Part of a small language model's weights: biases.
MLP neurons of a small language model. Each row is named by its layer, matrix (up: input weights) and neuron, and shows model dimensions 32-287. Each number is 128 + 24 x the weight over its row's rms, rounded and kept within 0 to 255. Numbers have three digits each.
After each neuron's rows, "fires after" lists the tokens most often just before its 100 highest values on Wikipedia text that the model never trained on.

L6.up163:091155141090149156130083120117137125140096110166142140124145121138147133106110131137136123100156150148109133140121134166122118133139167092099116112161137129141112133122129092093154132153138117143111174130147157150136120111137108099153157134109180107150132152085106118154138104190094122138131111100115139151086141093124178146130152111130146122057142164169118089100049119124099129121152119143119123101188150112140112143192116112113150100123089075139142124148147124121122149150098115113110119129144144125105136117089184120143140106161150154094150160139102148130128126130123070153167117084159139112118095107134100177127134127130122125098119141129126147131142110134120167095116180125126149143106160146116097150139140167101177132103120130134125135112124119170096103138092155
fires after: " |", " a", " was"

L6.up264:149097120146091126137145102096126103103133132123111155120125121151099150098112123141153137129095157176141134090094158112096181141130114133159151134138102121126140118078146150145123083145124132112083109127162100106145146130147131107175184134103129157099123135058166120149139123177096113140113174143126174135179114091149101125137095143172135125102105149142133101100141126177148135130164123162151137137135137139145096181093121139151110177164125168154101122103130151148119176088121121172109116149161154137136106092150133092143132112133130149128072079075130145172136139122140091166130164122147143104075148132122144141180130106153097103124117166167109135078141098122113094118125151128118133120137187143143108136108152142124128136155092122079121118130137128132116120120128104
fires after: "\n", " G", ";", "at,"

L11.up570:139118136108125133126158131118190126098110151121127102115114168120104149143144116096137146148053139123144091133119129105111145156098148110136118141142108114146143135142160182128130148142153164116136109114110146111117131163115117101146106096184142102135103116167076127146146159119186143114115170122152155115126125156112114104139124140120118172151149126153170132126147135122120107071124094138149124113095112102103136125091077150141149099142126104122107112102139128127119114152138133140127131135136137128120135123100110143137144140203116092213149092119117087102161074110116156177134141077156167110093107141153123147170130183150111112164158114115152169110125148116113150161105120122098142174128130115130112127129117140124143140140153101123098099151130133128129149165144116
fires after: "\n"

L11.up1602:107155125115117110103113136152078168143104121137159174092134135149127119129141149122120126135150110123128109147081133164139130140131141073156117102126105133141072133140159167142124115135151165118180160103175139122134118163121082169115140178145106110138148139143149134110125133140082167108107124095118148158109132117096132136111122154119122114095177153074112162141164132132136116106122155148114089113104138173146145114110134131136091143132153124091160086155145126138112115116111128144110168118150129157133106126133101076103138140186122151115131157120141112127132090114142141081154093132081141136125093143127101112097145168140121118124138105157127134143157158142194133105119127142098146079117088112146096111149112135113111121144140132124111158129173102082136143127155092
fires after: " a", " an", "A", " most", " A"

L11.up1788:136118139112130133139117113171129154108121142106138108123150154096110131085090141184130146109119136169076157162145126121137126161158150103116120118114135151141122165110183143130109151107138123106148150132093109092150147161144118090131148149134134147121127141124107120134115147110127128177146155141177137091130151140099135145126155128137157137137136143184167142132112122143114138107102140091121109148125114134109118118148143124091133101120138141085168100149134089127045133153143211124115105097142103125135114145133135087166169090092124119127121143142129078132161125174108121131152118144133169111114164123117099162140107123083133138136118130137115121103162102070132144138132114133130127158114140155134144117116164090166074135161071071083091117133100114123112117154107156
fires after: " |", " on", "|", " the"

L6.up271:143117176114129130165127112154133128164106121120143134144095141136120112134161143152153154134115180139187162113115107130113080157133174109132093131157107152109111120095087097122129126122112141146127143088142170105123081161109128131125135104140120073136138114105090127145139138104077096124112123153123086135102097099188121146116138096153158150115145113096110162132134143111125105109129137135063123132119118099108143160134129168132163148141103134128161091146107148084130086123112092125097103118122141106125077124094126113112062129196126128163165153121116127114088127139115128117155057126113112139152112126126127109170111087136119137115139131150157171113158150102145147123141129158141152089156079141156153139132118128142146094168121113136106088125156142145132163148097160
fires after: " a", " the", " The", "A", "The", " A"

L11.up775:093140130080158094115128110168102073107129129139142118104103125145126125136138126174081096130134114139160123122136120124091096140127121145151143112097124154121140150134121157144133102132149122172104155125148155162089144134129156117109044151097123121139088148120122129137123171183142163102197171084127108123126141123116119104133122119102142136221142142096107113149140156142145138125080094105094137126083113103122125096158122140127136098099129084138169125132138134097129126101135112090110151124151109134118142117141113168136133127164160135171130046130112164134150121130115138181153120097119173123098128106075113112091121122116139137168133132141110142106091122102110136107144151125135150100117103074176136128129096120132122120131120110137074135138129142124148106126094165
fires after: "\n", "-", " Federation", " M"

L6.up1692:151089088121156116108131108141128160156081126135117082106154153125154171141136143116135144128137121118122140105133106097157145110132117130153089140124119111121123125096130136122136145127128147140140114138154116176134130153143121114163138146127104139144165130079111108168142125141138100097142133120093135128160131038132117109116143131155105084126141147152139118161159122161165152156132093103130202120115138162119113153125143121112124168102107141091112128132158173152120110137082140101081195134075091174138101087154161111124125131167175164123089123125104121161119107136124137123104127143111121139161167157131099124139117168099146133170115104141081118163100159117169087083139107114080113112155192140144139152155092116120110172145127127119132146164139120121112144110109128
fires after: "\n", "==", " |", "==="

L3.up1818:165136115127126126126114114169133109158103129087158123162078105114110152146123133137128121170102117103094136179128143115156114125099124099082129137132147116132089129159126101124140088126118115160136103099166108133099115137124107121150153130128114119134123169112126161115113133124140092121108069124114134097160121134160126119129116131114136140114160106150102100100105106071116157142133122085178145160135129132147108128150108085122132162157129133103125162105090101119153140162124133093094109156131140135094162206107164115147134148172133123177116124077161096120122095094178127130081099123127116112132180130120106221144129109099116087127145152140130153116148121115130142108129102103170127156160135099148119167140095128137129116125139165174132157104090114131107149102099098
fires after: " |", "\n", "-", "|"

L6.up1441:105131171149121175136164149108129134140067097090108139106122133145117141166121102101147174080106095135140158129109098127111144116141122072111139125141109139138130085120119101101132171128114136138131097123108112129113152094121122087140169135108091136101110100075134134094113108108098144109089114085104161115139129140120137142122103122141110139136104168171122153147133154143118127096131112127148101089145138133160156131133124176078115132139128119112188100123135134131129083152104109140078129154121163095098086095153148123127119112122132140104108119156131122104101166122107136091103129128094175092145127169137123072139137147128145138137111134134148186117103107135102096127117102133149139130121141100111148126146104086131172114142131162133126102123115106137111113102102128
fires after: "\n", " the", "The", "|", "=", " |"

L11.up1408:150131158118112153102138130161104138130113155146116122158153148136145152130131123135104106114123122148130157113090111188107078107106148127138137107155120125109095121166134104130104162135143153143122104126110173060132129112122076078109146153104086107092141111130126092139123148099117126109177124140135132118102111118101172167143118159123095147105120116104170130151097075128161183125088151097117149113124127114125141134112150134114128161146118153126113123117135118129152135080096126171103123142153090124117117123112103114168109131091112160107110142129084114158106162102163169122194112161182119145101086077131127125128137101133104099102141121098138107114126154158142133127174115113115125153122114152103135170124121146154128155113111139148142096131166080146110152122154110
fires after: " ", " was", " were", " been", " is"

L3.up680:145118159146171169086173146108135175120101090150108126105124140143128097132129148107091120107102145163115160111114144173137130199131128136141098106122107091114102094124145077122123125152090112139116098082144096120163131102109141110150165140121143136145102085117125133130077116128157112142111173125120124138150093116144126157150132104176131124117134131124151131119140079168129178103124099084132117106103155148134144119098140141152135157130147149157171159107156124165137123150095158118099123106136108155111087155130117110060157117086136131122082101116153169126130082124123169092165114142096138131143119117126129133117125174131125094118088126124130078141120118149160147117147122135158106116153124155155099119201132133127080111143166133111182151120106132122155094143116120
fires after: "\n", "2", "Ch"

L6.up1370:119061128150122087138114136129135128144141127124144163079097103152122082123109126158121125120130096150110117093111118119159076127119156127086100146157153133123143149103160122126124138101196119137079124101090122181105149118112113147125122144151074145145162141101159085134138132118195118125131101146122109122078129145110112079145115114188046146161141185163110093136120115107134089117133094160100197166153152126126076150110112161155100122142114103109135153107104168107152159126122145101101101144148185141130133132121130141125133152114126144143135091156119148113149134130162144130028097141111112121123150113120108126096112127100118123130145142114097102176082108126172062114101166131140107162133131127121186109115142099095129128117121118122147122131117133105090152113135135
fires after: "\n", "|", "-"

L6.up1054:155083110111079162068158111090108155114174149130129139109088115148096104130123130163145106153138130124103138110123130104127119141119134163119114143125155134126152152141103092096121142099126143125094109141141121129093111089149107129158134189158124149146125090140133141108144126104142124179123163137179095148136117087092128110134111153105119129079124137150140120094129115132115152103122168099138109088147106133150135154111149137150135155113121135137150144166103139099095161141081113119144075135111123142125104146141135129170106140159174117155065093125167144133122175105122100176109118089159133148135127103114155177133110142154157112128114118104127195166134108131159133126159121082128140159147101088151112109139131142114175085160111143099145155117116085080159082148132143
fires after: "\n", " |"

L3.up648:156136144124146171128105118151148131109128104109155128127100089118083079118156114129138136140094148125110140147139158145093099112124124127162103115146145148141106100160092147151099091129131113167105083125154098133155129138142158128132106114117115091098116088125126145122148115127087114103134164147089118114196097165112124121122145146174122138154167141131169176155132108107125088137138144084131142139111128157106130111144097131158146120128148103113116108104114111157151153093120124107163090144127142077156156147124096156114116122143103137089111129167123102103115119158143120133139102137066081094135162133130145140136084140118121139123207145090108130120165105111105140118102124112107136104119082105101112082140130178111122142128121169132113104155145144133112129107147099
fires after: "\n", "-"

L6.up319:126091140165120131170152131169106132078088126116128142105160091137133177128075112170149103123161123147115141106140137129149111107139109084134117129123135106112130096139143124175125117110160142128125095100112095127076119113141081159082140155147125160128171119109171137120118103143149108119100147137162150134129111117145113148122142124147113131110129138163122079109132121155149135102133097118136170186119152118149103138100106152112124144088139133127150095138161096125106135159132181110114157142098152075138155109148170134134145081136120154104155131101112064139102131122122082112185106152115087139157122157145134120188122110103099088139150108097113088177138198134126125132120079152124144136074129151115098135142139150106148089149135101144139134132141131125144093146138116
fires after: " the", "The", " The"

L6.up1478:087049137119174095121108123094095169139126114103098112086136119104100113070139130133078120147174129128128141116108120167103141152166137088155152135085155090134117123131144129091124122114170074096107121118169108144101152165157114132108148131157152116128111140086141139113129161062181107135142164167104128153170144113147112111098103080119135138140102062089149120153117128139136089153117101104109138114143111132123106107119130134103132112162129128170125128148135133119124125139077128107132138171134163151112065191118078135152123150119102108130158163140144166131092089149123134143125133152109102097122116129143127127158128139148133092112125179155119097098156137076158123122118140124186177108119164097084115119180104144122117141128142117142109176135129118135129084083143104
fires after: " |", " third", "amy"

L6.up594:151134177095134101088113189127113153125121138107115178120157133127155128132126065114135118135136098140157116128100134162121114136081113104114141083153120150100167087098116108141120138151159134150128136116129110099126169134181167147157113126143122123116151093129127113161073108145151056157111130123129139102108140126104147131117111135120148158117148186109127111142088120140142140122090145121105170099133142107142146117114140115125151148099146159171133104148125100130134173121132152096150128091148167160136139116141103156069086141085086177133122144156125130101125132155129136149112115132140118117162119106179105132068134138144110159114120127128144126103106111121135143135109100107137139136155092114123144120164099070132103126142108123109116106128168143145103139120119134
fires after: " the", "|", " a", "\n", " an"

L3.up450:167155115113089139143133135136133081116147136133148127168110155106129122116131140118142150132180078099110113141104135122144108111127125110106067109114141139111155100112102154101128144114100153154123136131125122103124121090123157110162103116126100131167146126113122097099122138100094147107076101132114141135143166148144158113117087080131113135150163172118128157140148137088103109082166117134156146114168112151126101121088135147082120127168118119153136114149120170159099124108143134150133133190121140139144156115133150166139157120144165105151115140127125079122130148135151140135025095116143148141120135135136129111111108119163129162158134127147109114109155140087117079113118169159119127131122116067138151128108172151110134147128101158076070123159150139141138101139138079
fires after: "|", "-", " in", " November", "In", " |"

L3.up1850:153184108156134137123077147114134102130160148118132140159135100119144096140101134177136152097148085122102094110138152132142142138157145107155118131120156134133165112165144120133116099150143149144136148091138073137188139100121101151137168091107105148151107137067130145126168121133105147103120146116105119085083141068151097106152119099124106132139101146097058163149121090142126178133082129150174145091169111145144146114099099128166092106125124129137103125107117159108142108092145148153162089147087127139109127139087147122093087155130152103083128146115157156153159143134130137117104148151136109113116155133106142148130149154114085158132127084085093111155097164116118129139164117152147114115160140115140107173130145145137169132099089149164128121115159114092097140114122110
fires after: " |", "-", "art,", " 185"

L6.up653:167144098140115168161105154110092119130107153133127138116142133107138110165115129121097162100168154102159121147133134152172121115135118138099101133153138122113099135136118163133108169162093120098164112121144107131116099101122114128111109098172132094142077146164200138118103098067125104090114070149108106136163122113166118125149132123104117172127145124095135129136106110173138128131132152139138100119124124129167146100110108103110115101121123127089132104094097123092119086105122104147097162124145103127112098124122112104103084109142093164162101161130099101141093153127095158133101143080160185083127129087135130130127130135105128145106095111141098133124062093141174107115113088153139168113106193128152178139150055133090120132109099129077134149160162120124112123094157126
fires after: " the", "'s", " its", " his"

L3.up1631:133093162161140111080110122119125146146115096108098120165134089110114053141111125117141160132145145108084107101120144138138121198115116143168108138104095139145144154136122081134112101131160127156147140107128133111101164163158118134144156131091131152130155138099082142128138100135121151163117192160118151154139092157086119118121114118168139140132166136112112127162116082119134093098132159101120136139101115157154116130099133136112110128160141132125121110111120132145123129131088097150161114174135167101101108104131130129154142102150157135145141128089145123118120159132173147095140158112141122136108078142095125111138117161205108153122121085099106120134151116129121136101175131147157107111101114109125123151156112157154135094135123113154141073138158137141111166128112136
fires after: "\n", " Thor"

L3.up1660:118208128125118094133108118178107104142095129174119119137142128104121147119146122135168124102165085140159145117113083142101110108104138116134125109061142125138105116139130117153150114147119106135130118161146123139114115126144118143139019114137154104120111172140112096149153136128138177122114109128113152113115101082116125110139062115135136122153134134144130151144114108101113170115088150189119097172139162121121081090143169154121097150148105142115113141121127098196122125127091144102168160155144155169122099113119137133158131157145111142130129108148115127153136137093122096129173114103133100148109104155155147139107140121143134123143125090075169173136156157149111108102163131090170141151119103095132112130139088161101174117117138117102127144135158127131095155120140110
fires after: " |", " in"

L3.up1424:121103089099081094133146105164162121118130104142079099128119169152137132110090147119134110110063136137110122066120104131127103102152100142084130106124133156133161124110105159198177102117144139097144076147110110159110112129106117146137087131134119108121103152083168107110118102117110155130132123103078169116148138169098132082120110143130148143152142069159122181127143111107167140159155135156126116154134134148138151128147127127106095111152122127068086136119145147154138168093133125106149127101107117127158096079119146124151078098124107121120120153181103135131132148136149122095119144153118124139123176135147105140111127127132142168127120143174119087125131108107127091109119165154115160136119165133146120148101126132143207160127151112113114106169130119159135131103122141
fires after: "\n"

L6.up1167:109136141135058192111140127134109138137111106162121168151155166127132089101112070141088156140178116158151098158147113134109149121162118123087127130153127111119138089153144133144156121132138134139141106128114105127084090085145142112142114080138103156129134149117171134168132139107135148171100132122077125164142143103132120174124148151110073135116127125117116138154122117135110129168132118138140127119163107113120124122130140109154137109139151167125116116161130136140127130112123145127168074150126107143076091130103144086106118123129122130161097141161095122159119173108124160124144142113077160119119143120118142099132127125132110158181148112137094115165183074138132174099129118123110089132155061119109114155104116120110063127125139152097139132125100156120199115164124173
fires after: " the", " The", "The", " and", "ett"

L6.up1087:158196141121107120133153133140103161147143137130094114098098082104136156159176092140104081141138160124122147119144148139168138138093142122117092107138154109116092117184106127117124108148155116129082052116182135135106103110169114111104097147114116101136132095116138137120115143111140112130116070179132115125146128082108180146138190117148089134100158129150105128078104113130129102119165137104127142111105138145149148094156092146102102114137143158162134117133113152104115086112134118104114093123134193131119191170134142110088147140134163137103141138121104128118124109142180155113133124117125140122157149116101129106131138137075141128149112133135106127149114121137146103158083151150123096110100077138112130125152079116169117105121134130121105092080135122123064134136134157
fires after: " the", " each", " The"

L6.up424:120075146136154103142162129194116087105076130129121083153126080125112145133126134143118112090137096140099125142127151135170098135117150119110123137167127144118095144139133090149073157159135124147089121155126127136151100141076145118142109167106106128114142144133142128170132160142104155110144090124142130130105144098116123155134191145139147123114146096118150163108090179100119128143141113154091120123138100152133146116083124148127064106127096139109080120142140147123153107124082105126136171168118096145111124113140118094147131132151099153089089133140129175125152115127169070160126170158152154124134121128100119090141095129149142142139104101120107139138104105121122167146094167101134079102143129127127094138115144128145140145132125101124172119126121131121096120126133130
fires after: " |", " a"

L11.up7:090153120099116128148094135133116097077123129149187123124092153159094134111129155180139114101181148158158130081138092132193154168118099119130134100108135142107151099129128093135158127093089127074130083122107144128118165123115101116121118126104146163078140143133101072092078101190164131095096125121128112136132097128132093134140132080156148156128078157097134126110149133141152152095145107155076150100146147122087110117168170127114156154086108118151134146125106102131151144145136160158155163115156123145202142087156103117103141113081128112115129110117098098155110133122131106139096146131157153130140157088116087113126106111075151177108144125095133145145150140112130184115141119095108094137140125093154164133132133129129100134148102104120115175140117106125144072146130118
fires after: " the", "|"

L3.up710:142133107115120139135152107100086109122126152142152149119145106114133118113135141124132061165168163166101157117131115131164138142187123144096144121178109140123114107129115120119108122116122140183099149111116123122093110106163143147124109111148141115094133144116117119146133142091145115130123133119114105130091098154130172083116107106133134136148140181105111114130169138115107131128156105154103177214141124137123150137160127116152136084104094114132157114131112114066121125115149151114111135112086150103121174116155150066146135159120204122144093142136156102117133107132174082114109125108134136093174131093127109137085123100152129154122127122092137082182117185115181073110100104120153140115118125115113121107111143152118091118119087104098127111133100142126127167118155124
fires after: "\n", "ax"

L3.up100:144131122134209184133129118138119113121182118100113119170099151130128132092165136114091101151135092116171085138117150135126102129109131132122158115106143132111123121143090087137088132110139148127104098122126093104128101138157159117155182141140148149118134148142167124129103139119137111123126104106115155141076129173167147202122117110114207124107107173112124199127155124161108112116140147137144138117129125121120120102082085130095181105115113134102171076118095118128119157110143149149132126161141113153113098135117132132133123108133155133130150120149142149135145123142117168110030093128168139098124127123138116162138080086132092147103138127151100152133123090131090140116112118104111140095137139138150114170108123102159089121127170153141094127117106143109126131140133121
fires after: "\n", "•", "-"

L11.up320:165134108132064146114147075101090123122149125141157173174098150176137139178137160156136119150133118135085118130083132142078090117152133139097147101098137122145109111151150080143112113151130153172165109089141155135160123121122166150142128127147131121111118141141131119102120168133138124151136151185108129128136091137117120113092136130085140127141107116135167102113113159121142145122134148119139116145174136138144045143117082134152128103135107154102137116152125150141129115084120117099076077090103077125152124142137135083137130110102137093137140130130146153124136116143136141147109167133103136158155112091173095146145085118147154164125116124157149154139115094097124140114103086170121135121139140170141142144120160184129138150154116133155129130124110148142175133144110097
fires after: " |", "|", "\n", "-", "=="

L6.up1642:099135163158091128174144154179093138116108149136129193127169129163121124164133153132143110126106127148122097149165143140146116170116146114120155149154137131096146115144171136117109121157119102100111141114168112161133162111140112141161094109091090139149109127142122118129147111170142134121119123145123107160115099096117093134106155118093088143177134141130134120120146119170124137134140146123130140152102176102181127108135096158115089098155136116110172166136163061142111116111150151146135131124116127123102122057128129138119158133171145127191070138107120150090120078107131155121093170121116107133126142100096154097109145154088146104137151085167124099146120141150138091126152133112136113106102151093165153135108097123164143130129137134118124133131104139152112096134138099
fires after: " the", " The", " his"

L6.up1019:113122144106146113081099110160143110149097136142152117115122102144082114182114124117142091093135100169123118151119153115134122094113112111130164150132140145112113091143116120140156164137161125095118115126165105119159160140122123117134112126099142123120115148112121132122146157091157093137141102101115123097121109099142138117132174128132148134148074123128114126140163101150115083111186129162127110105148161141112105131130132137093156104091119129132146114138142147109153123094098140137119130122150114102107138162115097116164091144121124085149145126173158145146136160134178099124107183147128132118063091128075144118114124137121121180113144112163149132120153108123142166160154109096138105104149117114120090137110161136186133129137119159132144097126116048132139136116114120
fires after: " |", " 39°", "°"

L6.up489:114091125113117133124202135117111179087145168141155152147086074132167105114116087149115139108123108106120144099100138132118158114145157128100112113074126125115167127122172114115143124105134131135131132125095161120135147139145091123134116169099078143106134156109111134115127101163090134099110089134144129126079120130136125156156137139133120132163118171129162138060148140127115169148112111149180126113158146142141142136115106153160050138149139113112119111118136149125163099111140131129136160125148107151148095098125149097082132122135146125094117124014104161164141165137092123154061117116118126138091154102118154117144149128094127102106101109136144136070158110088119129132124126150125121125230141121136116141134119083121137132121131107149148158131131118123118130150117148
fires after: "\n", "|"

L6.up914:113046134130110157109112128107098156140130126140155133141147115092148164165166133148162119153141097175078145106167113114134084117128093114165155133118109139128118100135138118112149114109137146147138110150128110120078089103183114138133147137105108163146107096105142090136129161134116119126130101178126133109144100072112119121158142156120156099113105098161126078160128120150149126135143118144089161119119189136108137129140179159115097113179101145109115083102107122106086094103083114155096079131152113113132133091113128098141119138137112144121137120090135096095125138135136139151060133131125120098149107102136127089167127131132111120139120138115127141137165152139174185136077118150109140119068131128117164169124190182166133143131125119098167108118099121109074168150107125
fires after: " |", "\n"

L11.up600:153110145081112148095138187175162124127117164113162106152154163103101129126094111105157099153120113118128117112111116115152110143124139115153157119130112098153124143153201122116113110158103137153114130083158159135115127116136141146100137142128160066113113109126149133118147119126115157140116149122146116111110128138139126116187125122114147131117123113123118170114156142123103133146127102123127122115102177111151154139134151162138152109122087137151148152127140141172158123094113135128136122151131102161151152107110118149153116124115105163104138151092152126122151147150102161118120145118127166084114107140109099156113143133140180113091114129059137143135126131131122139149130157108087103141132095150126114140164138106129128125166125151142118154140183123111133134123097093
fires after: " the", " in", " of", "|", " ", " a"

L6.up958:118154169131160121116145134133154175153119162139134123137086135112117082137144107109091142125098140118139115102151128175133149104098139138129149085161133145119150118140129149131153088150118134146125150121131132171106132081154131138094163117169124082144134110119105113119152118111118183114130052150108119112124113121155095159159137129099129096150126101171117120144111170167155146163093134126102096099138116110178104124088138161124169120135156120118149112180115141127127166121180120156084092144142131103148146156101139150092099112150089119128109133122134093110145130128138117116162111135142133064123102131105109126093148112108127140136115097126112114143178165148115140171099116117110149144155173059130151086137140125145136141160077163119128151138104133132146146144175114
fires after: " the", " The", "The", " a"

L3.up600:159155129142190095148148115123145121104132127092123090096079075146106149121144145113190115122128114118132093123108115130139147131141119120126144137125135120103130170131114103127155136123126127152113143090171126110148139085141137127145122123133064115122171169139149136151123154137109131146109130131146140159096069135116114124156093085116086153117115151144150157111211128136107140136117121101134149071114132149148073133102103140136151137103168145126143079114108138109142130134153116135175106108106168161111139139112102139081157115093102146105127126121133167137139147181126151173132154109131157100127149115124115114148109190083082136127092120121141123168123123150120133153093107151143129115153108091134096114146115158125138122105103165107128114127128124085132155109110115
fires after: "\n", "-"

L6.up1505:160122125128101164130161144154120111137088129122125124125078094145127110146140137094119170131110125121075155132116139126122108160119134124105091121129144146130122141143124136118103107142187113131150126109147155147159146130138087150143118139139078122106099105131113123161126117097126144103155130149125111179151122110145168125090123123097123149125184119135085165149136094152106138140097138114105110118111117123117122086155144144118166079094110097160119139150103137126134145095152140138129136120109132174149113138130139152123133102099110125140135130124164100126102093141105118111129123110114126150139149094134128129152103148132145135124124102124118079150154100149147139073160132130109136159117103071104170128157136141083160107107077148108104166109116144157071143123102165
fires after: " the", " of", "The", " The", "us"

L11.up269:111094134111122110101123133090096136105105154128146122151150112113141140080087124182150111145058087168149134197141073129124158158139127118100119171125167147102065137085107142126122114125123171122106099136158120139143138139115142098134112121130137128137149092150175158122121116122128130101158132123156150121183084101106164136127085086112138166129130101130132153134130159125178137138110089107172139088116117122162109099148146141110138146102149168088137123124128128123096141098118158145133171122147120090133161168131138137159139096172149147128156154110128098124080080140190113097054136176111112117113116173139148104090158114140155119142142084163157101169105109152101131103111120131125140100109132127134151128139132145094140148092129120152153141139114124129105141156148153
fires after: "\n", " |", "-"

L6.up1408:123164125124149091144157125097117096140125096132151200164125104145081140105149145117110129108103167126113165126121141138114123136148115109135119107121117146122123152120108166143133119163121126116129114143163124095165134112086161158166080112137159115142159116103162152139144091154060100117124148089126108175083092111142122115106125102112106174157132134092127115147149111153173198089100111129124079156122129135151111104106101099128153099139120148153092058139206138174123125124137145111108083170147140122108098145077162048160127112116132145139119115079103126124132112107090165134132150116183151120101126153113093108129129156098165107110132149138114128139147120104138130105143099134125147109187075145147133112134129142117115120110104130111162114121108157131166119144136123
fires after: " the", " The", ";", "The"

L6.up1846:084117112140165124143145130110149152111108177143113150129069159150097106121098136122170145123179141150136105148152134096128102111121116110083141117103074142120123151149135154106134098120114097138144109128119157157140173106123166127092113137119102181115101150134124131134137131133127124099164146070138132123154137160122072126146099124139132145123125147145139098140148154130135112124121153157155142152138149114090144108119156149104109121144148160145112122102107103086147133146130151124112127121091113199159095096099110131133120126084080119135122145129101164120108105147166141155092156161124150091112146151108147097107095140137150113097148112119127121160119142177118159120170094092121113132145115120125098096097121119106111141134124152109133116126115132132140141118114136
fires after: " |", "|"

L6.up213:119139146115132114129127189120118136095139139119131112099161104128123130151131142109189097141080131136118114100114096152162158160127121127158125096152147105117127105111121119121125099145164139140142139132111082113113124120141132143089151107146125123129155152125051113127097109174127122111108180132113156098135097054145103119180121139124155149148151157110076119127120128143103137083111119119105113112109172112131137157114165170111112129170163118133132108114118051098126117107115137090148082111157111090097069129121146138136091051135130132150134170134138108140130134187124146140088144138141122117128129158088106124096136115088092130091153132097099142122140131129157097135085098158152112162135113132166133123161144102140103075128167175156160126118123109136117159162161162
fires after: " the"

L3.up1437:122122091114084124118129120134126167118124081147171094125118147140141111176093130126141133152206125120140107116128159129188135154116120123126072126122142131139120187150100172097095151099111094166143149119133074126116128115119099117143127092118108115148163127113079105152127136102118086125151119154141156123151126153118100139127118141146128129131113148159153110132126191113151127129121157117093121186117114116093131179142156123145128080126128155135068088137123178089123152154128091139176070154112170110090108092139164117161131156167138138135161144155124114169136106134102107131086118117076154104107114139121097135108123103100115105124157092157144117172091137101116149094136122115120117165119141155157133117154108162116134127115125119085151145125146147130166169107134093
fires after: "\n", " |", "-"

L3.up1566:176085145150110133158125131122092124117145173111144147116132103122139120156074112159166131140134129130085127111131103118123132145118102124126148102112137164133124086116093113122138122121158130127150163120127169115134131160102138140099067130140121068157141104139129138171119114117141148137159194138114142139117143093101125134109107117097122122127142081149137162126139142115121157089121157134139140128134130108143114106138134115124116095122113134137122091153086121166137146116132119127163121110155155150109095129134091136156128114140152135074150094142117137127105104148139117143206166180117064129111111095109105133136149122129149090115165161104131115118078131107133162116091201122142129110124156099130119144117142096141091115158163097142111132113156081126099172144127124
fires after: " |", " United"

L6.up785:108159126135123135128024113150096140141175176119121135147153091123096196135148157121175068128127196139158158090124120158121156117094143139150133102156159111164119125123104174127156136119125137106097123107070150140085130132145120136137149132151118091125131085140156143145110131177125160103087185197119143106072144113122125145152102081119120138113119121102114123130127113134114160101116130139137121126151143095114109141125143120135129120094088124135094157172123116121135139142076153112145124144134148131132162135132110124139135059113158130123176123111135163107084121058129129117122120126102134175149154132157124122136144138133111147130151126149174130172130112132133169112088169137121142133139079057113173128099121144163142117133116143151122120117160125151131120151143182
fires after: " |", " L", " on"

L6.up1196:152153146161150107136160157145108145098122130084113113094159122168117122104128091162146109113180156124173076115137141155121107129126143122143120118095162107129127120104112146169136081146108120139113129157150114154145151146163110163148089116146101116135127083125134108139140131130152160097155130127105113159122129100141088159143135107111132134111164178155121149141122126123123126134121133168139142114126148140177142128100142166159129116086153098110171138116152150113147149170157128141167094159176156102105079138121110114087171085141121122121100139114097142099149114096145158133110128138115139143107134131135138157114113121121146081168146127064126135169118128119123118114134172101080099102115109141151129171103130137119153098179129149125145095100129127074123153139075129
fires after: " the"